MLP neurons of a small language model. Each row is named by its layer, matrix (gate and up: input weights) and neuron, and shows model dimensions 384-575. Each number is 128 + 32 x the weight over its row's rms, rounded and kept within 0 to 255. Numbers have three digits each. A neuron's up and down rows have the sign that makes its largest values positive.
Before each neuron's rows, "fires on" lists the tokens most often at its 100 highest values on Wikipedia text that the model never trained on.

fires on: ",", "),", "–", " "
L4.gate1282:087126132110128106144140165111158164136107113170091123074120207108119087124098118074115095137141131140076133159137053189109142152106082041170173090160148094116169130158120104102112135056106103087118116102203110137158196188069124172106125123190122105136129087085200166066165144144139177111143099103070082112178115156119168117212052120213158123137148086116124086163082213148161092162143095166130099170112097138130134116103094110158118164165115123153130179122117131105137093147104101127131130145143109084115173085165101113114185182105114120135140157159176151135131099101098137194
L4.up1282:177086143131136110112098189139099146164172165100082133140140141087091119154122149121138086188092139103170167142178112127095131122153201152139158155145102061074107094103195173078127132115078102087141087159196138130136211181116130096136092123143105095121129178107125145097140071162143172103144148129086107153118136131122103153157089086131132129123175103133140116162131154091113152113102121180143120198182174101142169166118123127155192111166094155139109182157135094133129126179097106107087108156125110102115116141135100133158183097080120180172185124117116143114097102138120146156

fires on: " to", "–"
L4.gate784:097138121069116138185121147116128082149150077130130134099164157061096093153090116136140132182160139103142128119044085128120118094164168124126099150152128087156091150106101119086150168127124158139149099116041108154123101093102090136214123108129154152163055097114156073117211117181156103151110097123129147102180130125108191126191161156161185178155071132065108116142179091149127124127137103102099122125072195120097104134165105130127157116136212149170120126129070177128151120147102148156157111083115145154088135166188162157086115075153162140130172091148157196139117086126142085113
L4.up784:138090053082179073171065084189113085184115056140160122139143131154103159181172062078152141116144139128115125123168156106121110111117121152133117164174135140118144136154122127081155118095104102177126118137132109141122090127180160181170120106209125189125143112051161181094118142150119110079128094141163067097055136114083159145136131107095154117137116176092127127149146151073135120128100094155100163144140213061155161102089150186078167156146125117127143134156165170149106158205122109114125130172044140149170130091127172157129137148184114146119111197085102133130106077118123126122

fires on: " them", " it", " him", " Town", "dale"
L4.gate910:105152149051135135213179136131163109123088128128190164109128163187114114136207104142173058075130108113177147186100184180138113108109090102136098143086131120103135126154155140070076073142095103116109105117071162086125131146143123204118148120116122124137148143141105114089107140112098131151137119127144081128165170126151151130170156142135103128148109151107099153143158114111056132142079108134129117090106117146111126166178122099172114094126119129091185129172120143125127065132108107130120107166155111095048137110139106091145081150181114175153147116090126151096094117130137114107
L4.up910:072073079151118168141104090147129131193099140160183093078147101131141144065157091110141125110091129163088084084093129169167131149120155160155106142065149129176163172102103131145112086099055100153141144151075146127077151120110143165147104066122117143180099127107099119134140136146099154154114118099143098171156180120098156151122089180118158112115123141105126079163206133177149150130136097157088147120069136105139157147146127090125190121148140110145136139105188081206205152150098132143188145157127069183106202160185135136159109088132119089108151121161195201128131136101060114130

fires on: " B"
L4.gate1336:106173155145174142127104132120126126092109164119154203146151120165129127146083194153098159097161135149169105132139106100128154131147142136184115147064128096169109119110129129123141123150110108096104086115126136163096129146205089141122135151126171116070159059096173160140076140146145125129086156098052088089144154109089116164119085123128098136113121206155103126153126163108166123157153093134112122100152107157094171141169108168226132131112073124113130124165146104183091134106071175166141104063169124118096157141144114122120057153145106105110122134136126103120089135154141114103
L4.up1336:145185120106128160152146073096138168088122082136137183140118122173166082057184133097108137143088078127161121126157158163120107063156198127131050081102194148124173099141145109099172126132188142157173152155123140214183154116147144098123145103140122121142154123110153112062128157151150131100123136144136148110191165125100142179064098137091150144145128147173104071093168142045118108136104142088137113151172087112127116113063066080143111096179136149137129100111180134130147144150099116084168109138145127128152126110071090123110137120123110163160134161167095107150177111139130132130

fires on: "1", " and", " not", " or", " ", " but"
L4.gate595:141111208121134105122116114160156145155090168086138119105129157145159124113119173091039146137159082132193118163106106169116119076113134147140138167159137095115159091139173073158120142110131122075121078090103148093132142130172128127106125125037145130143091132122135114135124150155167111105086143087115096078109120112135179199111107126123109087040123107110103069162155124178175108145101158152198125120095140128119099110087090121109107142169139110159107174111120128095127163118161120118100111160099111098137140148157043123151150171178130159094111117094195168125156112127121141150
L4.up595:121078144131119130113062081197129133112107088089142135157131158103105134114141143102134163151142131096102143102125141111161145149114133092130111128110144146138116171138117129188106153116120174069147119118145132138177161150122117097095086160143113102125056118134101080100170054169165139104116124117130138085117136080100107101188135131122101145076127054113102115149137089109158137122136161160133128051140158108135117026083142105134085157174093181131195101063103148125096202109137098179137151185123166148138121178127128107117129167171104103149075113138154159157186155124075120182

fires on: ",", ";", " and", " over"
L4.gate1479:143152148132185117137074124103106148136125153123089130173153136118078146109054128092146114115135121116051088077137069071150144130067141124094140157155141100133122136140145105139146084134122094144187102163107192124161175096126103135146102080164069120195182080143140105142143197159118121144120104075167172112078107151072148130139062145068166163105055127122132188118037127148152120139172156154111151143064153064176155147166087062145101160149124177153101122076092113147125147133123155106183088159139146114151125139139154062142167124133087086147136130127117088161165088135095080136
L4.up1479:098138112158086104126139185168113121156159139097122163099123133092100127093116091158121119150128159118115129109124120088135117163115086132079171153110165094118122083102139091132125124123102135140143154153132129118096116137106138137137188141126181184111148161099180160116136159148193064121148179102147115108145083112138115115107085151148054112132109108133120105181134137135172150068130089128081085101193125150151099115115115116164102163106063150153150151132178067134192147071147144129105078100165140144127069117066118131097151099114074082038106096120059156094102104126158116203

fires on: " Sc", " Sh", " to", "d", " second", "th"
L4.gate858:106151157164174109131185038139157169081153097182094179151057176099098128153189129130140104116111140104099122103102113146124107161138168095228139109114084147125099182163132149086134101140147072089108085145108143148151180182140119090117169090111141121117126112139168111130150108116115088048143059155093122095154114181081093103129144185100062112130151134153059132173102150082162087152095117146108103147089097158094073097121128174134149158123157163085174118099115177175073114093110152131139104104169046105133144086135111105140171115113186102123192131138052095122117149183080118166
L4.up858:093160141140101171148129092126052139097143079160163066150117109099129155096177211157201081107142173102142099127121096108115079149162196134138140199161152082128152139094100131143188061113136092113161149146164149135154116122197117176070107174127143131152105069094158055114142156091145144107119061098088154155136111088104128118137171158131052148090101127167107120133170152152124109110144092184104114138124129084090077152179103117158128126119116182166120140176120099156143154118172160157135110127119161154164120111095119102137158081105142092118159116111096049180100129064148077135

fires on: ":", " |", " —;", " against", " club", "to"
L4.gate934:153093169142111097108136118135153129105143130109129204129142106081134177150201119178181169107157113086108122131158153133101180119085088098163080072135112126138128123145097097110152153104166153118111084079132137138136136117190132177155150155172139149117142116126150179168114141167137131134083085168153127104112156089182140117100166098194076041157088113093106206086088147113149124174165152182124154143093144129073106091179137121116094157106076126108160124126148095051100115137094163122176164172154105132065170141185157139173121159154063114128128165195163111182157142176195195138
L4.up934:144172151116024124172108084048119092155145137183091129105163096091173138118104187068116142119135122150104126099145127125142122099088102088172142103133111181142121070099157110162150076098114065205164080070135161100093079120095122095090163129117084128110105157129146130131080102155146144101097079113111182115159128119146132092107121121148144102123135126108144175130079116152148158178163096136156126090136126162156122159157134096112154112101116091152126156100137151114162125072161041111115121153101053123092125118101137170162131149054112180085095108176069115163149094163145141104

fires on: ".", " ", "1", "2", "9", "4"
L4.gate549:154141113118110139130130122080173168133145137102133140130175099114135120171118143144140071108104108109086125027085154120145171115155131157105159132065096053163107115123142137054093149101133138091094132128108164119108123126154098131108152080119119142163164113131145111124142098182132161106137111125095110126150096111093097126090089163158104154118065109122197175127145147135120161113057163085166088113176158206126123051134123127167134170123115126130119145185127063059091115126143062143158142060143149113120212237150123113128129122114084101153121142146125171104142119097138163100
L4.up549:105111178083133120143083096159112082119115131131132190099116084136128103126139126144141087141142113123099114126072163106102146138171147118124143103138113070175096170144172029101136131122119089100155148122134114162119153194163096103169195209103184144145196198132130113133141069116144135114132198121114151130085127136118110126117094133163133155119119111101163098082173163193104143154080052113095100152081135143093116100094116138115089109150129100138133160133086086069129139093150158109101127081137200076107152123189152125131128130130119110158153133087084183109138139128059140133

fires on: " con", " Con", "il", "con", "on"
L4.gate239:096120130148154128123017171117103134124158170112107121120121122162200092155125135131132110151128130115165121113130118065162149107061142186076169116151078158113152163178122179156103148072120114097140132149107118133151087134152127130135151088176093110096112144145138128110135066156125137161111123126116164127139163111186124142120128161132105199173103139181149125109141132132092154093102121216139103145105136149137110080094131073088083161098083152198111110094186177069159136090103074126082158066194082134059196100163132104155148162128107148154136140141085119108144090135101091160
L4.up239:148125141131142154150120104136131161051102113156125123105082167117149129165130117142126119152132172137114164162182117090159129179120174071100086136149159119152139178103170140118152134173092134151074096077136145126174115119106158141125128174060108085163116207112084122186072101077139077142049140130135138123156153175112036142121111107105133118098117180119146116101108127101152127168084143128134172205134057237118078146101086110147138142119111126111122115137164149130101145155119149091109150096110078135093093096132150161119138211090128133117111093164143128167085160130155150145

fires on: " and", ");", ";", ","
L4.gate694:136076102134104123122112143105122129183118164120149178119113108100152113064098146174133078052125124142060125121139090098147127135078129115142083117161133132142196155106150096098120150107157100130115157147092212185102146119167152129088143157164094157139108125145135105074131110081162138098096134143106156093081079118069133112157215164130165154114098090183107136126115112083142072130112123080144102148161132097094132052155117094137123183155115111105078077118060133139128148087141091126150172106122136155138181129199135110131101161153145114133106133133136093214156088142161117110
L4.up694:186103128092143121151203194039081137135151150138135086114182159115166133143090138112086173101128098122107122070059169132123146152067084113150197105132185100166108089158141144153162133130121117096191108124106164115115132105109165112121093127142123152085100168111109122138136122095139092095216166090183164125145193168147093163199132170114148104162115108135135084140122109118187158152149157078127096141161142145127159071167153108139128176169148166150140192079121116090185191119158106139092159100125107170169083133159157164122099165122116073137134076120110137161116147132165125070

fires on: "–", " by", " for", " over", "For", " through"
L4.gate157:188128106151161057123156113139151106167141138137147104127125139089161161134089076149110178163107143144135123057152060169097100098118117089112163103124134142105139135146134047183090116141067145114169075124157124076110102139178077136104093039201136095101140121112121149097165113168111169121115139140086095135144127157149158101119121148137147133149109132078160144156118084189192134126113104099154158150148141102114081077079145130056124106098148123098134159166112181069146099185164132136143117126154158070093113172155127124109056095157181164152123122121139121141105096140183075176
L4.up157:131093123153126119149118109088074146155110127132084139095082072119166079175177111094121092134113102121158134099142103107101103162118172162189075082145148136152144121060074140097103119114096122102156125189172187151155088119137159101137127106143149092071070151063154166113125093161061148200150145153169106127144152134117165144143098129183200156187148139121124135074201179139123143108117142102135160122182136155104126075096127129132136139090111050162113166172164139048174149170195114111115083141098118133204164175127149139115119140136126136160144148118169174137205101106172124158

fires on: " and", ",", "_{", "/", "-", " nucle"
L4.gate1374:124121186123099131093092071078127154097125178063194161113131180177165115197100169149115099153137168089167135113096075097046126154091172139162147124171154102118143139205145114141137113101148125132139128122137162149118090105171141069189123189199164105134171136100131107128107202109145161146136132114090105160133061107117113139129128100090145150174122157154086172116115078221222157101200071102115171131127165083172143080159101147136142164092087154151112185129140085153149146096131156189094105155124108109155120113135089062117184146134120118159140118162170040115090106126172100095
L4.up1374:139118080133091149154107143136134197113133106146140163141198071110203107125087083095119125085106142118102134110111124051158093116129120160103152133163166125088054121110180174071163157146091083153136118149129095141140109082075143133134139082135117145107156158176072172099156146149142061123116187132122148137104125099151092167142150108041133123117162105110149089116167136153136081089125123041153105100125115102136175102136107188150100128160109130085100132117097172123148144129099092132177115115144109206123114178115121144101124106138136117192151067117154105142036128099119136085

fires on: " t", " of", " from", ".", " a"
L4.gate344:136170183113182114154122119132107086157112093094131131167148147122165129112154107137102140176123158083103111101112091108152107099123120132154144118210109135109117117108092158102159136117162161147110129092124182110170168113177124113084053168084183155144140110104125106091095111182116125174155165172102074087157159151079178154167090087143146111155125176117134096085118070147128174123125120103126156075114196087156128166120146151132197139103094137198126149145143101110118146143131095116111180188080123111123093097084137084142095141130075138066101091076154086143149135148166113096
L4.up344:095096118124207161131073172129148162199156135143151093134120148136098134199143114078106094154122171065162194095107107155120048114094133078157159134107144168164178156163108133131173108151114175106108156089194145152117149088122126105146107165116154079163129134047152105160071108195104175198060150149126144100141091139136140105130141099154140158184169104164121113163151123084158136113168101058133172159148183153162120077098136096150109050105159181161141143159100189075111138147145064088092176160088106061210126184067094108121138114041095141128143081171146097190123121095148126164

fires on: " E", " Y", " yards", "che", " Anth", " and"
L4.gate534:149074124128129067164104097193166186134182117170128098134101149097164099121120138127138147160154160084174207147192095144131117140149166156139110154158163098184070095164149121060110103118143142163123137131104139122094163152079104219135134138176121118206099088135124151105134117106124129133148091093203144090136127116109126159072106089143115160120099187082134174111154121160133109147089150100127150116122114079094099159160111089167179178081102124074125109110133181105073104131109168177131111105158113077089178093134113132154148139092122108112125140092105087083148086131163113145
L4.up534:140139088139118174133232118109152047159156161142118100047118147130159106162169109125102147111126145105153132060106078069182093072184114168107161087174114167121154125080141147141115129142122208173152108099138136115151171134142142103143116138171159129137126095101098131123196145172115146183166067109131162116102113128081112160120126120101098103139136202080190152113165118107118123088152124072138102114132149084098094163120158089109139064154085203098144148117147129110097220136125154099140139126110109135161170141120060126085107106106125077120164095192131086160181148091147088130

fires on: " and", ",", " various", " several", " C", " many"
L4.gate1288:090145100113163116201146080090102097106172178107141113158132125172167117203149114112146193159116130075135099121150106165162117159103106116154077123065056103117157156145159090117102109124157104095120162151108151159191186189076111114147138126165101172156117096116164087107120143135143137178049148133118173102173110060106093095168114129125083146181135133110092117120091154131098151149081159104134157165127162142173110117073112105074143174097097151160089136075130141147104113099112140124123146101133115130151104057104185104118150111143094140172173099108188112060165123166140150141
L4.up1288:158129106111103109158161078137091150115176125168154090118150129038179117107177131121133143193114102115142095107212082125170079121112156112116116116120096132122139092118107132091132168160181137076130119139102121155144144130147052078146085135121126121101110104104128123144093157147129138157116165085134174158134208118145052163171066074101166113116126140119059116115072170077146082154126124145134110127156157131138102129140053124046095122097151166179101058158093117156086134188164135164092158130110093149146135044144173096149173131124118161211133187076124132124123201082170132196

fires on: "\n", "0", "1", " ", "|", "–"
L4.gate41:136122172184121059134177105122218111148116100147152129136118073214180130060168078109153190105138175131066108143104124100115147120164124121111105133093154138090097129177132070114118108119199117132163085115125134137164153152149162117102182069153125095170127141126143158114143131159112097130155138149112166177153173108165154086102097121082123173109125094060114142150140151106164118074088069164133137117192144127069161080142124145141148144102123181133103207165156153169125138126117113139122126132119161117167101147130086120136146177117106129145162137156126100123158088142154150091
L4.up41:154123130126105087177149119089152155135135135099157108102149123145143132142117139165107096171143146098128141135159112107097129109133148144083112122153133181082136147135174096126113209144170077137130117078098197166180177162150156103024148180070071113101153136145088161113150058085095129123166093157135097127147153121154116149110120142122083117073145093185119107103118099110211111173160153102224126154094163121155128070127123102117131124153123171100146145106179174089119127128104067159117108142179122113118151147135143093082156118143106150165116134094170176153148173098168098129

fires on: " or", " and", ",", " than"
L4.gate299:085155087178154116146145135155178151075148092104161074082126137166134120124114116134136055140108095086111101128124076078144108134072160074126081067134106135133172092141094165114160145126142140117141140091105196217205167100127119120076109117110142137107151074135112115114139112124187121132100095088129120105185089103088132135174072129136092125102162110123152111147112086133217128131082119170107113158080105157170086099145145100100101202093107107135094161063125122097155173137148131128132108135141153140101107129122105121163152122154113144124143125109142180151116125169173134142
L4.up299:073105128173115146159083111166110070155095127082205157194181129170093118143171071189156155123135153102154147145128085106114187128131149104078147161139088122092117144150120115079064130129063146149224084143128138104095162126061105118109100135138139123121100147144101181153168171146133160147111156173113109072180135121113153162126071137127187085170069120141118118093098160118176111115147156135186152100123155098156139128126115153109150108138152163085123082146128047115121117107142119106171072100173094170109109088099123127137151190174131114160069171156056143127141089135103127152

fires on: " b", "b", " B"
L4.gate145:173092117148135078102194084225151131123118126098102137140115159167144091116111097155091130102201079086115101150168097115135117117150128148116172143133152087130115196149107139085156079124079095110123151154093099174166129192120143113127126126117163099119113157073177078098127148125103061089084116151144102121136063161124130110167070140116128104107114125097101128078168133117157109141146110135121150132133106145110089065169131174181176157170119179082116162134170155082097131088124144152100187120107136074125095158176127133138173131106206110080176125098164063093103148137138139104
L4.up145:130155172127070163162133146114080149168141108087140127104161138147117119124125112095216118132172158140128103131131137173092110133166120092132163113223187166137192122187120105094129094135139144142165160146115113133176168201147128122150157155092148124136100081062166085125184171138106076173130123127100138128132148064113175137117189142061124069164097149127138115092106186067125154113141123101091125125155165160177123125114086114085188077102126082121112110163168106161174222087181082073117046132054122183142166199085095099116155081088106123155129132151096125195231162066142141140

fires on: " G", " C", " D"
L4.gate120:062194140110141080123145123128181130168113097101129149137097172099129075123113142104180132130180139110095094164082111125150155081133153135176100141131157080172159139132184139109101067080171120122121122036070145105139096109119113159135166154118114103133125169116080068086073112149099155150108163131123113113142096125144107117151111130134121151185106120141165098129139122171100133178122135139119110177025106125120090118111120167075125174126153095100137151148126056161139140116159114143132118137138152102186130110125121131120116121126051092134127129128176131114189144135076103122
L4.up120:144123115145098141200064124112127148126118149145106132077110085162145082161211085178107153052130198151157090105115138018101122119108152114147082154126075118135101095151141141076100149103119152063122080095108210145148160135164188051151154146178110098080172130154165203103152114111148117171083107126141174133063147112105139105129108094115107093076097122086084195159109151101131097179138147123177109111129157111159113143096151113095102124119164138135097100146161148129068101194100070183172044156090108124122185122147141109079105175140101135108137117138121144064100114148067096181

fires on: ",", " ", "ly", " and", " $"
L4.gate1124:118136104107117095161136090149134138061163154111135136080080110124126105163133144093133092118135142152117117117101131169167113143091075156108087154094142095127083152142115141116147196090145101032093130134090105149172152071095145138094106125132077100123113075148125125069082121103025127104123139115131151127088118115088123127159119158156120146128163138077159060052121108132145076153098154184128105111115087110087063121146133110119106162103155134177163191082131074117161134117113114151132133117146110137150094094140096110136161140125050140163072117050129131146082116110113112125
L4.up1124:178054137108173169197142111134146120171110091147104117086128132134165073178099149131143113122132137122091097127122135138075164098122128111116149189135100157142175086154166141115121167145088103064100159095173083098158189119134060141182204123076111177186195141188159131110182086128108105137131108115064168121128089201134091118102133195198102165106153139132083135156176118087158156179107097090120104059138137115089123116100151122161113160163087110079121125134166084116087130158148097146110145180083137082124206126104073126127158077047148089153083151108140100082140113122145139154

fires on: " |", " joined", ":", " →", " with"
L4.gate1172:172119181122123134158147152138126149094099168135100142127145090189182161118098108162083094100118127087094164086170124141122154114080133103141141082179118157114141156104114107126117149131158093113093089086158118144130159115159081138157092186148137178104133138123150132138073113151111124155057126085125092059160161148086077121206107125154119131114127106126158143136124150097118138149159150147140106045158091155129095092134113118067097203092117153181159136096132165146143178155115109121145162122171108148119134121132095138157128118099097183192175063086184085144152149137131115128
L4.up1172:103059117098108153153124148100159128127078114135044153133094142169109145168107099169097141096170119091114173156140136167158144120131091065151167114149095126169062136132126113142111081135133104146093118108095096125122141104130097097106198116036079162139114117141131132109180151148183135116129090126118175102071167100102107094115138140043106094107167214094069143104128171104123086131184126110110178124109153189120116073165120077107127092123150083187169125123174203144132136140164124138176142151139115105116122089140159116163101111078025143109113082106132130100114103104123100095

fires on: " and", " to", ",", "–", " or"
L4.gate199:117153100132160129173045099108116145140123117126155111090176162104139149138098092150132109154155076120075067137137084121132126147131120146050107115150106166119087049161101164141101234102165121146140059117116138109075215120186066115165138101143126080108132106140101157160099157161143140106111172105189156086131108149098118121073079130105127141150133086125130067105137084096118131118115145153148151119117118214140141133151123127123063094059109168180176105107127125123142179118149123168135148124154107170092106140154097127120129124130123113121145152109106157107094084123137148175
L4.up199:079171078106152102183149175159139117131058110139143141135168091069157114143092181180126109142106123143108077138119142155193203161155145096131142124156157132145125162214146105118136163097146134108133061121065132130162138119145144130084143076113094111172075113084152178111107077175140154148142103166120145161116145141155099176116155179130216115147115120107112131088157147176167118162118096165190081114078127219180132101170156118102095156101098118120138148106112072100107154159138130096105065051136175088166062111146164131165118147183114092102090182131152131109159199192152188076

fires on: ",", " and", " includes", " on", "k", "ects"
L4.gate310:139153061128120109103130145146121169083201135127119098114159138111127123191075126133094131154103162134120201149141062127183135164096172111171097150058124145193144089200196112139094124111107154120123100123102126162148149183097123142180120107149171123117171083124157137119097174142110151145105164103126108077135111146080127124101148086107167101102148123094123122164109181094165169091173054077178152191163088114147126121170144115173140128137100133041125140085146148138103049190096169115170111140156184171131114080124119111084119102138115058100188158154138121065077151134154097112
L4.up310:167075093105079096176108143118067105093132120162104089119068130134121163138124038124207145051060127100151157157120113088113127161116101181156129248159112128148206076109167183106121076094110180101150117157089104148087150139086174142184147141109060182134133139102128209115174125132105093131171115139142071168160124138153176155142158110132119059181179082134118141084102148145111135114170123078153119090104165142116112126080117166115160143128080145094126068144089147130141116129165166121140136122191105111110129162119129129109139137102137143139083101112131146144115083110144139168

fires on: ",", "5", "\","
L4.gate1026:089129135164172072083110147184126146119124100125062134190140145135138167130080122106130148093147127101146145139099106138154130158169149109146101165116107083061114146180146104154126066093155110097118125134190141151110087135113142122044127127126094126149118118149146140108079095106116116139104128111113095088134086148119116127124088053126134176140175140134122076141144061122120123123087178214048180110116148145132113135107111175094115103179160189176172167120172148121116069131154145087109135109131180061139134151101078127103183112089118143131177142163216161113136131189124179151
L4.up1026:127124084093115175142130157138100144115121220137142151116180144095118172185144165147121113141123105125075131148114135077141182134152168128172115173128088145127150126175113171099149148115144106169090140121097127102129148114083151200137184199156115172130105181154140120115151132113187157125183123099102125063116092152132100150157166179072196113132124134078148152123161133143123122137134089095116131119176084186147113057118143167074054118066097081145052123059086128152195143124161138117074094113230170149152115117186107161162080102085069089099060149163118116150138119153127113073

fires on: "-", " (", " ", "/"
L4.gate1227:141136173180180058167131175140138110093156139159113155149175124191168110118167106127062088136108106099081126063191146130185095172123151096122167128137112144204110082096117133143124198114121120099114143150072155166085178155137144162147057048090104103168166087155187112125146154123095138155157135107128110100122077124171099146163158136162194108129171154099147135164129125141154186120111080153134110083183203112134136124126137105125138190152183105168136098160152145105135151088106108125161156149156129181152194171211140175093126133116102123130102084133079100191139106119117106080
L4.up1227:118130084104147170159144178083052130123105147141158148176145178077172113100157192115145138158103122114099071142129166140183094091204112064148149145085096109113101120089148111082168083139164161136120127057132088089130074199193092112160119158132156186137082142147119138099163126100189188145156118067148149121107130134092167106063108116146114113133162088126117148128153112083143131073104120151120110076134118148104135132159143079087118100149150154163167112158162091064193163098121143138149128125098166084160161147161096126137138108117158098129083155194165155108145092094144080136

fires on: " in", " of", " |", " from", " to"
L4.gate86:081155170115068097138111085160139141155161083101134162138082125135141016104109215123139134135175194132100142143081102135161089126090079121134082147158153119104105140091091151030114138138127073146116120084129147171142140118165123071132124118087121059112110157131177087146075148133116200104142151128155146115106105081166210164084168111114118159180128086109134119081181100199106150090176102105132144109136095160172143113122100142139149156134114113103166115080108135107186092116167161120135139148101093161131108121129161146144097079180125150172166105117143087104094148131087135074
L4.up86:115104109129145128154098149121114166169107126117095087107106128114155104120130124131154148104118121161179170132121112140113118108099116111078132114097094081090118153083108101131112083097128075146149182081185184112134165158199114142123143127083126136132098118087153087132173129082118163167131162173161100137118119097085142106117199105157126116189143145124135107107193150141136151134137121100076121099093133140103123120147157086104131169137126185137131099146105109148147117125125118180121139137073091128150179115133139115138117101150085093083092086084130085125161106153138082114

fires on: "'", "0", " Billboard", "|", "["
L4.gate931:162156057222089088076157112119074111128103090132101095115046151140198125096124110155138208196109118117051134117119150133090094111175170124093178115110152100086128143149162070143150095090120099177142145126160133134092127151067126135124111116165101162189127142134134125097093153113075099070080086159136077142121151170133062111095130118083108144146129099121118150102100123171122106104116092124148090124103119137155086099161101151074096167127148154203101172082114121128146137185089158209118120132103157135158115140069106146096106200161084151143124121124139090124116075183119156129
L4.up931:128204144156064140136149145123083084127126064101122102153077065197140167127155151120106148135144136150115180181120153153096101103087108141147084154102091110075194091093113195126148080149099128054111136107169126094100113121142191045085084124098126121104171142095153167201056175127122099108111115084131098118146151110136133147144118182121155149098118115184143136166135081076126160124093150153145152180151142101155141144090108121132149129101170120143190111208125133140080095112105089107178109122124108085052132147138149138079141186120167151150100045123052076158094100179101131201

fires on: "D", " D", " Ro", "ro", "ock"
L4.gate685:100130122111154118101179099136135079125122092142143147119128136146152159121120123170149101069110140072154132150136130047116121090150201119069074149135213141103141088103105177108139139137103082110096098143141182118129119116105162085101095127196100107071174120114084110116124085108178176116110117068110154161135127075149123148137127149112191139142128170117195125143105125135111115084129079113121169115150130125127142102144126098101136158113120140167144086171129085115125072150181157144125106081097107189184110138091147114154080172101124205127162158171160156075108096086165165136
L4.up685:125182099129149075168112108142162122198064106157125125082144133103135064125113108104122146121101149112078130134108095162098113123145130121099167180154172102138186139079192098069130107119120095073096182172109130183099146151161145133155157139144149133181118147167080158155096200090032104101165095119102106131095076066163079131152116131150109103135104171112165173195153118127132136078143146109114131122123126092069142128117218121104094144134096120128127128193135123174165123153131119134174109164101109140119159099153131177072169193109118069148127112160170140090157067137089118103

fires on: ",", "1", "2", " $", "4", "3"
L4.gate1499:100177089090131136100129047113115110133158094165137122145098117170137165162046126081107110178175149145116103165087100123154136124144111072091159161129192141114139136100174077137112139128148071148128171147095118117177121087105123123131156089121141111116036137100115130116156098130097123116121090139118122109093049121161072139113156067130098082144087159055137176218154151139136105163149125126076107138152158135104094159091083157157109150106133154066132136150161106097129159157099096162090137063153114148135137114137103131139114128099075100126088088171100120080151116141101140129
L4.up1499:143099144113078098139083131132121139099115123077076084131113137117161108091132124121160114134072148143145119151098116186121128134120096113166155151071104099121105115090130103164146162169172113120136105107086105142182145137154103136132077161178132088149120136118134117128087121161120118090108152107108124115089075116118119195145097114144141166151094186146151115119099135127131074136128132152119123185075102095049114185139181179140180141077136141148116143164124110120126123109084207102179108136199153126100131080180149166133110092139187126136159064146153133130087125164083167123

fires on: ".", " ", "+", "W", "/"
L4.gate119:113129130133116124143090125082176134149101099156167185170128081104138156122120091133110115094113103140121128135189132088151116118215085120126141118105088176179179119086159144143140143139128156051092099148039108217127149109154224125174144124161161141157145083128105136077128153102127086110100141159102133128076110120129175142139145134084149164070127189168153150141075115141124125077122086158111123173125083159102118103133093160135123164110135090179089119137086134167098128159095162107229118205123235130184143142081103125109143115077094188185105118141133095164112106106105128127
L4.up119:154097161178169165117145149088150150138128130171141106168137126147079084124106177142175091121138143183138123054088197092137149129111105136128136150124081122105153099096091118144114136135098146120178073095131116139097150137120128053112120107157131120075144190140138123150133156118126111085168104127169130115082135144112117090122170179107140147106120125161137060170144195133081132103105104137142132109144119155172067081062122096138055151098132152154139177164178185106133182099215134142089120150139172137125136046096066137153104111113118147116186092191157128128100060176135122098

fires on: "9", "1", " ", "2", "0", "8"
L4.gate556:117094119148118100143142112155134109112166083075097177103113146151080098154204110181162110131187108148112140093150151115129195091074167180087134085136100057091133115184205146116101147061156143157066115144091131099169150146130134126119155157173091180140105153100147136121155117119155119140127076164125175123101089159130109101152155131123098085138145098173159173129088112137089107120066124131108193138148069176134085119140066172109168169149140117128107143170117069071137112148141110197104127120198143122116141124137094087125146124156164107156123138181065150121109138137127141133
L4.up556:104194100128141134153104138123135194095080134112081118131151133115192129074126068139161136101135118102080150139174123128143107205148070137125122153149131104159084153151154126115138148135111191095099081146077108139154133125125074119067121086152178111129128126145134090117128114139127129149098110112161079137100104153140144078162123148205123151156075165152148091184139113115125128138088118148112135100112176169103146108139093142136121164159155133167105135191140149116098160129123150127171158113130107102143138124081102131172127155123130117143135060122088138132100141177154089138